From a checkpoint of a small transformer trained on Wikipedia: MLP 640 SwiGLU.
MLP neurons of a small language model. Each row is named by its layer, matrix (gate and up: input weights) and neuron, and shows model dimensions 208-303. Each number is 128 + 32 x the weight over its row's rms, rounded and kept within 0 to 255. Numbers have three digits each. A neuron's up and down rows have the sign that makes its largest values positive.
A block is one neuron, or neurons of one layer that tend to fire together. Before each block is what it responds to, as a language model described it from the Wikipedia text at the highest values.

Description: Word-initial fragments, date "on"
L13.gate25:123096157143121132152132108092136127120098105150148124182162150145159163138127132131196131148110134085118101127104143087111134195146119123097097168088130119166126089165216141071165151159129140199145069111185181146094169159156109125125145139083143129074165122077198157162173102102173193115
L13.up25:136064116195162182094152127109139172101118125147074130119084189100131174145126178156176136131097159120128120187141123175113144146125063112145119123138136111175109120138183128128212116119146162120118118107168174164170142086085111086144172165114144188225067206097132127127128154202117080167
L13.gate259:187132197179148159104088152136117148107113130097123097140152119115111159069175117147134071128129146110108114167085090172147135144151136169139152104115202075102104033156148087148184188117139155106089154139121177103160129167123096152069178092162144127116117187121141131135165124153179090085
L13.up259:109173113127178118121174101206123119166091091103126111079171106102083142105130098101139149164087117084104086075077118099137091151158099082160086160115155094114148151073114066162172111165151117166171150161115144116145113107105112191130181137113142097108117142101159119099133119139189162143
L13.gate310:144159150124119098128124083104163105169118086181130091110171175189200152111152090140153088110067085131162145100175115085116101159177170074088136103089102134133122120146191129065132190119160122112121174113169143190128119125142137138135126163127175172175138157128157100065122115142155150122
L13.up310:090193159157155085103146093083083066097176071124146103109167117104106127152084144209175144080101177098116107162121073089126103130151086169071106114135074153170143125139106072142067125182104126154148124131163114162068116178145106076144197133125098183134138117113091105168107112114161166150
L13.gate315:127093059136183102145131141104108153078127117038110138093118141126136138090134155195102122097108152151091172117051176108137123150175122130101168094165140130101136126194153077065150174094137170148114072105170153128097162150148140151151181195084139107135092108096108091157149113101139165126
L13.up315:103175101111196176152147129116081164144093102127090145123164084138132202165126097159156151112122157202145140136157100095108127120136081148132128125108127127113062136082155103122143113217086139108122142048090120077150140134066086164113090152156088152134180120125121100183142114125187148111
L13.gate340:098074144109162094108167206102104115127146111116201091125142164169147169104164154158123099141153123121175216140143161114120147119120106105172167083164104122097107064126110147117104098051083113191153112218140131144139156138142128144100147177110095097121166152127122110111138084132105135126
L13.up340:109123108134179121161113113163144106113144086216132178185106142163087075134140130130081107155089164089145147098167087162062120143114162112125079115112177081161067100107149152101099112120174187120124180143146117130121164154069141113116203192138176151163156092176144087102093135095134119155
L13.gate403:125128109144139146137095123160116138092130112125100131118109157145105096076171141118099154097101151072142131135119164139099148175108107108108141127096166100214134096150136146090147152136064125131106137129155117152134157174131073087137102102099155132064093155155104109164137054129118104112
L13.up403:113125093136149168149142150135116168115092147157115152158142161157136163141149109136124119194113130135098120155088138131156053157152175110129173116101159126149109071097176163101084217088102161083161114080145134178142116186082108114031152146154113081122082091160119088147086120172130141160
L13.gate546:154083101147127069153143172071114127133102168115160120080110067161131130126113139156161149107081194094138165150053141098115124160148130119110171138086057087151180126128125153106201166116095190135105081152160117090162165080151097092171147115094107136134108104115139090051169083111178134110
L13.up546:118157147138161092083143139127140147141093144120184156160167115120127115162141146154085093042051126146134073138127130141096106125190067070135151119106072092150189092115204095071117186131125148132118124097098098113116150092109137071064129145147106185080119131096181093104178109136138162156
L13.gate593:084177093116140109086141148116080141115135082126150131118134163173133142164190135158121155164136154146116064100139068086123126177119073111103157138110144137097127146105119058118168132179212106122131179160177107083168185152127142090106135115109081103066171163113084067094198163111153161104
L13.up593:167125057124170112143161109181101090075120147110080148139158149075134121118093152169117113093114143176107130164086114128109132129167115115089183133109127128167113149096126150072114194171134156042085158061204184111152138131065174087117082154110047120134165088063075136149099121190166134152

Description: Preposition before place names
L13.gate8:121083181144149123156125066148103168134115151103150181086176137171136108130149148128089157155088149143103171072197110085186165111128165117081143096097206184130108087112107136163130073070061155131055152175092125151096166167127060162079130123145171174141148194121082147059147106084156150154
L13.up8:124187124140135092164069118146126107114123103154160098150146160140168150146131079184151073116167097158149090146164196130124126156084144090083180131072148145122185099130081177141078056149139127129107181097156072076156163184096098148165137083122145119082116110158114167140048103155126120113
L13.gate93:110099155126127118167136143132110140133102127166135140093128117137174168089125107125123159149122148191088111111135126061137091149172161134105168124092165093124116125119109092150149115131073116166168100146131125100120149141184102164036120088131114106150184170102152086078123071126099074098
L13.up93:076151134152143134112119128072129158170158118091148159162120109082135187137120106139096179143088107099104152147149088095138113152145090182104089111185126109106169158111130091051095076149157146101150060069125168109087069189160123178141162115163092091128138176154128116150086143129129101163
L13.gate183:037151098115135094140174112115142125111161108135187125137109148117082142145068086129114142093092152150137169102138106086113108114122100142110141100100082146155107100129103099112125109093192111097119095118158105155125096133119162143084123160156149113094127072149107077113083125130087116156
L13.up183:110159145134108093073143176112142126130127159124153094161123131079106178121120091167165150143118114171126195101163139143076124140109136104118167112124141162096084151111120128135174103088157112091179128114113139162108141156134155087159162108140118118198071179105157156098138064162120123082
L13.gate195:118135138113126128157113139115137066136106137158160134081093159151161187179148087175119185086131098127121156096181160062105117147130106142169096106112137097103103151146103095092166062019117114146142152195160122168155167142186109094127174129173053078164079142115156158142154110101090114082
L13.up195:124052098135129147119106159131105138143172097120119062125148088097093143118149113155107163104118197109097126113163095125157108171122130104143084147143186119127165169142156149132108119124052128162133157100148199120091142096106097191106116169141112129107128117178111125149173076080079144079
L13.gate346:111106151113150191117098118112124156077132184102121106131099138182138136168088139104095167159115138114134199104149096097073111121123064158099069103100157150074112148110114119123117134109182124116135142088126114144139102156117126150146146153115099157061075128099187146104120048114103113123
L13.up346:174107093157100095106086187152109127146169193122148192117155175128095114171165094159123098128114094177119180115088177059104133159130104099218091066069142150137087137140136140168153127103135108090123096147135164125132137151150114179143137119122163119092102116149125150126084118069133082135
L13.gate485:136128124110127145143111123128127060097186134165194154141137106152165196167135150101134140126163128120100181170171137079091093161112092104139125110174154163112091104105142139120130141180178119123135089145152149128119022101132069134105185164194117224100138136171086126105158090148067141099
L13.up485:163127139095171103110098127100161115089143171089179131118152156170151150134143123141141200097153086128130167159146132125067076168104125130064076088111113202163077137146059113094121142130106185175155120136135126154168131150132056108098120112107169142130117156138127151117160083117075108149
L13.gate599:116084105038147128133177126104142149106125128127135159171084134122130167112112179157175091159069191089119145108103140114083116120124141104147131141062125155080155104148083067122133148106136125087139166135094145172101172119115070125154183138119171142126145165100133162110089088077112054164
L13.up599:141104199111074081153143183098142130123116118084149137081043106091119127166122169074171108144167183100139104127124117131091115137128078104167133134096128116144124162127134082141097103088161070085161167131138169200078157127171126182101119163102098117130118170089119157105110106094189095100
L13.gate613:095179070103171109106098120096121106101137136113074101131072069100068093063090163170176170095169171148099157082134118094125100162084143174109065097158106094088161150145178082130073162172123153076112102100135113163126135175092123154080093117111123180099126092132138174132117145168104082127
L13.up613:063141141112082107096151095084171097150137116139067125159117116099087145050088144170160208178138090113160125129155093115094169097145118100135165087121133155103078161088084104125109170173151133154144143139138144168100180082076097120175178110163115145105119104164076084178118110095134137096

Description: Word-initial prefix fragments
L9.gate233:141143071094117132111097122152185199153104134090122116155096150121088113119160107151144130095155164116140145069172162152143161114088038139109123092175163119084132131120146160113128145109148173059097089128149122085104131173152172149181164150070160102150102195108120151159174134115092149188
L9.up233:128117088106132101099186126083172108078137126107157088147052088143155073164149163098025194115108103136189143116153077076148120164128076100079077108115111097122088079160142157103124126109184088148134105068174127148147161080114164103148181163121086085111103136090059140132100125172112148139
L9.gate411:167142127138186078165128122128095121150157116146071122118148135098045124128165130100122089162105170118141143152149141138089191105112123141143091180167144113095071111099151130082167117052124121110089139205174136114094127138107176172208113076103108083076133195097147164158125087153100164131
L9.up411:128131105125171140097152109118101101078111140127096086116151119105174153170140171082109123183107084144179124163185112161173124107158105095084160067106081108112135108115136115088121131096143144182072151153120091141087141094168157165143131150089127107094038174132078130140193163162136143158

Description: Copula forms of "be"
L9.gate297:108101145114162151106154104172086149157127123155131133123088115047121110155118089123137148106096119108162095161177133172124114147146124195191166177148098098065124151087178138106173178137075113130138192134103098171152136133109150078084102155114147145156117143091107143108173154141114174118
L9.up297:093091122155085106079143179111117108148120128182113114163137182105182097149139125145156170144083112113110101109184123205136134111140117097089116109151102152133092132132105099125143085077125101105131134132146148115147121152103122132112104107176079087170137121100146172153121150130093167105
L9.gate595:113097151159152111097092132074112166148108166103088111135131092121137147088165147112165179144139073125160125172154120158142156143149139145131136196083131132167072125039195091103172145114094149161135089164163152089111184152102115084107166171143165171102085134120093096085124127110132101137
L9.up595:143089112060100066104089124131146118179157145129115102051142076129150128185047122155103116134118177150110121148124108141165146150123083091159174129114100114149105162079081124126107120159152102150144176165091159124143125157108204132164155162080146110164135042127148152074125135114143087100

Description: Slot before a proper name
L9.gate296:157116101105131089113171113076142107077096141096114144134113120103131205147101144110140119136089122182161181020186165139106161119101161184161120093135103067158144067053137125080095144172204086203112179109151105172152083086105140117160145132122124148112113106101104083139147112102162083099
L9.up296:123121140186125161100137147167158112144112132110117094101055138142121190098141081136090141143092167146168120097119167090134118143173176132159125107099137110143157048168172063137151140111103122162129080152122102105113146039151091172184124098139154130174081109129093095159116132110095123104
L9.gate432:061124103102121094091147126151165124127058153105083123126163193148165135167116140089089099159137109127098122126149210120158130128129099152086101117079171154189162133153160174056149115080127134150152084116143098174124142143073116158156116149134169171165105107085129149101172113077113181043
L9.up432:152054175185129149121203105096086170121108124126126074077106076091128171094116172113173127134164136104083128129140072146191174139173147125202124082102158120087141086144113074095092157117169124118148121113145079092135169095170156127066155105105103213159125105086116167132133100101088124058

Description: Mid-word subword fragments
L3.gate5:130151134100167138147128121130081133100069132100057054161137142101147131139135148188147110145107103112155073119186143113102115164083087112110140151075163115159092175127144086138129129154172103124138108165160126179074132165094135081146120169115100084107138174112140160108160116174133108152
L3.up5:137104113164144200076112123147120175119126132084140089161145163106153108096132139136144181140136131089144130154114101190172168102102091155146117172115129131144144169113110190144164119091138135174185078166100066127098111198146111156089121151186108135166134093172097152158123091155074120118
L3.gate59:148157170083075161175113075085095216161096148125104060188146123168121112102158093145128164086107088112141086173102128119149156116137160161161120079120176152147122115121113117043088109120174129154104159138110076068095131081177100138077115124140127043156168143104152153163119113125140165166
L3.up59:157123172123116126152139139111149142100137146103050105120135153122120091130113127123173137135117179135179139098091056111143073187084142103128127104067112069126147117122135111144088106165152088141094108142136139131145124083120105178112213147186102120103155115159134114141174121103158112151
L3.gate213:112105157096083093097087147081180187165114106092105083171082151083159114143093090164102077144118158177094110098201105103109140158113180132098142173169145111084092045095147086136157082143173166133148117105104112092121171160106097121154112156115104071140192115105107122134168103158126112116
L3.up213:105129144092140081146051191144158094133109126106081071082147109125150121159120132106203087157141105075135149142132156091090160176138086095089158145089118184185134161174115149135114080136166150133130158209157089097103095156106093172135097152123088106137093151130135115180137075136150080109
L3.gate487:157175120098166138159082114141108128148163136011102050146148104150145104144160149163157112193140127123129102119158126137106141126174132102192147165115089103194108079143167135115068140111126132141072087160168102127120186117105073055131109101142115115150152164105140158138085104073178113125
L3.up487:138129147124132107146117143130170106087120131131124147117157104099131144131102159144154152091162175165178171166095134104094155136087083160117148147121173095164171152066129120122102158205139109148103091133078140048135098153108131144096118123115159124069075140093130171092123113116152108109

Description: Word before a quantity
L13.gate103:134123080133161150133113157098127180063106104138123112156089107127105098111177064090153126132076117115080097153094168138126190088129097133140086096095136166085114132177098173114130152126105130114199114116150107106073151085111128119144094154138131184102091203132127084126154144150192152091
L13.up103:170126158177153172125139117130108171161137149073098102157095124140138083123150117149124134140089153160151055126136110109141077059119087153155078104139139193096076118119082103165073079151191133103205104101121130131181097108165138145108143170149103141086134159145117122109100148189119108122
L13.gate177:089167094121136169186140101094166162168119075093120135133137079118181194129092111146091090120125162067172063140084105144152125114097122138125101078107095092159161111162102163132114169158103105163126115109151168171093129119169086078109204145153142119092148147184143064191116117088093135123
L13.up177:129170129141162151128110087172113104184142146075130104131100120153200135167149135070161152091107139149151119156157131118116121091200164133108122115092086167161156109186135071170116154076128080131155081094098156142163125160145091092134116170123146103166133151136117164167167103166128129117
L13.gate202:128122083147106113107097140089107125115153194124114154122087123111096156106151187133171163130085088166161175104127082088140100081117079150196109092137087156170153158131144113152128121072122068136140161148108104100093061156144149145197160138151136174112087158120089169132088167115119122127
L13.up202:158138129167162153133112090084143156157141115128113121129087168126138125128176094135176157182110086149157158068131116108086107100129183156114127127118100139113144080184151095102092110183148153106126147180169114226156096076136101123112164175124109141112141099137125113149096114088140140148
L13.gate258:100106149095150095147153107171096132166136164066173133175145099165156143059166143143146160117139116093123174135097131138121125097108124156171116130124105169190128175141099153142145094095081159164134139136130134115152115153109084160225133150181160118131133172140148085095158163162141160110
L13.up258:090120161066132131133144073116099134138154075139126153219126119162079107092098124127089077099118118096144090080165157152086106086148177157072101119119168138129194118173125174133145168160066110164114110105100183141132091107170125100117108098131158174164138106124177165160088145073125127133
L13.gate296:082105114114179166069128107091077117176107115091106154139162077127090095131141118185088182137090105098052124081134104121074121179107082165198095157049149133162152083114149116096116142147173132136111127086147159130130105137136109173111117117155152153062172120173104117085147085204106126148
L13.up296:100083131103153164158121115077113159118117135104153152135150102178121106103105173105190093153100103126108119114132191146089123126139056140124138160079120150125120180191190071130126121107098133118133191174104109140087105093147142168122111174154144149129112192152143111124123097105125118119
L13.gate434:129159183088161136135148141139153118102176118086102169133133132190115099172161112080138167119115124144140095131147145063153091125170166114144087136084156166116106066075113117110146161057127203139066140187117160088116124115106114076156148140150182096116174181148128127141152092187166162137
L13.up434:097098109127126115174090102121064100128151197102171147123104079112145101113095117115186142193089142167128151114144132120191114132078121170125119145113080105172159112129150137185132141121124146190120129096149077121106157106150101124130161101123161081161124129188106091107151153111122149109
L13.gate453:113167166142158167096174171108125119103194129115162073176173109159076131081095185094160171083064103116068114159137170129153152165174090103099107137160070093171124181156137104161121153145172170089108067187119081129114102100160103185109118120120109122053138114107140039138122103134162155115
L13.up453:085156167121184071152128103112180149169138144134169143135131130108130188110123112145159099131091089104129094139166117164162084137187066139175095099130163150130157200105100127157141154079163094112203143110116135154116085163105118114137126130101119151085169184095128106082150081146176095119
L13.gate622:191105115140120153103186073193096147157154100147133160114076096134127110089135151093138115195181120115121140128178141112061137099196113119117123141140068128133175083165122119157180146077093145134163168130134103105139151124112136123118114170106131134077164160147092099115128172167163169109
L13.up622:169114117104140126143082129116190088112112150138103205090152096118126168114171136160186108061134102200150181055087137115133090081083091163155168159191079135166117202108108165109115145160084116133118136160138115164102084137174126189071141126126118099181107149124106127113144138126196119115

Description: Word-ending pieces, opening quotes
L13.gate109:155138136166083163173161084174128089122101097059137109166083107117156081158118100142159179145150132156145166084192112110128088125156075181150151169109102141098108145154145093148112162102079138116174159107156121131109084129168065093152154146113140127130106138136174139147136140155159174077
L13.up109:165121125142121116168076140147132130131161147130128140134130141116133130138200094164165116119100119125105128127144084164115116151072127138146124114144151143139083137125119135110159106162145116116107131100096082129146111177115108107166094162081135112150121105187101135138123100183177067096
L13.gate131:115141158143138165127120133117153135122107150101116118155136093078135146076109139133081203168092135160057143130112157091075140084134138184119103123171058188074136107140115082163152160117158154140114110109157077084128164130148101194128197151132066161117123124148130080106104084139162146104
L13.up131:147126128161118091109095168127128123120161116064141127170150107091125153132035118069105180123170103098112161095167139100159137196161133100101168124163104169148170105109103096167153176124107085185143169106123119117072076150165102095132144111108144094150124123099091132161140094098086171125
L13.gate160:158102130145135171107149124151150124102166098112095147101188147103117116106101131198182117164179180129170136119177167145115078107153111131129056090097151115130126113110161164140147089089101150142159162097170172144190143112156066134149136153148141143103153177112134100044168179119095143133
L13.up160:114104066145120152106197137178146168168120122101100140132147150071102124158118141170141112173130122132134164052115103105114112154087147115166088098109114114087123139100135106125200119167104143159082168085145122083124169157147093144103195168154142169185116125105085137088096126106099108180
L13.gate188:110194138096146123147147125106130139041163148125154192185102168070127191135052094134166105054131088125088179149126114125092094144127107152144118127120127041140131107142125122103152113083107190127200071103200083146118108144077082106160199093088116164126097156164124123168116147151127096132
L13.up188:156126168107194169132115080149123169141115135192135104096123142048131127109177151128160107120147134067126140080152145173140114108156090135114092120125152152151126198072123118098151157128174146148104153106156102134115090133132109133131105100135143123181163105118152157118131143179096129115
L13.gate260:168153097124162174103140158135119102146118138073106134155099154155157154070148094065214075153142137131131156134144071103139100147117103092081077168149137136137156100080089197140140138101112138092110129133132125145162144141092132115168105141144124110104123162150136119111135078181117138100
L13.up260:111136127099128193069127175157134133105113150113115105188156092097130129166144155092073141141124091097116125101136074142090105137139128123186074113114145177118122175178087093092153171105076163145160107187198146101084127171067116119135113114119141099154140116156146091077144130103068115160
L13.gate329:130211112140117119102114106086120155124163162117168136098094201140114133065141103113095123100116114114117188122093120135130159160142152194105094116142165127173141148114084155110135155064107127127137093128129155192132107139114132129130091153135165117151147118132167123142146155198135126162
L13.up329:123120118097142161123160100156123137151096123116124168121136153106126152144103173121082148144163093072128116123174053139167133116162125149155120173076116145094132111153141150099134122136096224104124126069164069125133131110144118128129092115162170117124054144124158161077174109139158178161
L13.gate527:182154112164153174133128160125138122154100102102122100117144085130141135152161134182108178103094125066130165104112161099074123153065110156130094074145109173098119163159126119155149106119132164099062120121085170167104151135077119163150123169146143108122146149128122142126125186166175137125
L13.up527:149095186090133107121094161113137118143165118140110086142132139141130111140159131097168154110127124112153105162136129059103155124148140108135123139084122111117116099130093132068152116154079144168134128117190148126118144144138136152145111102120104101204134140184203127131144185127074075205
L13.gate625:116208084097124183044125140156122132132137162163186157089132120090060107137113157138078100068102150067087179091104140090103124086104078163136103134162109118135139147093114094111137177124140067105139122152149142131061081078125068115186254116094108160123141122067127063138160127169135139164
L13.up625:110099117105164087139103144110159141080152127123202175107157082100155091098098081125208145177096106121123140069059154102198128171170141190139084074172072165130117125118128194129117192141161155142161169049116151140112088148122118106098121096100081067127119111134115132133117134145090117132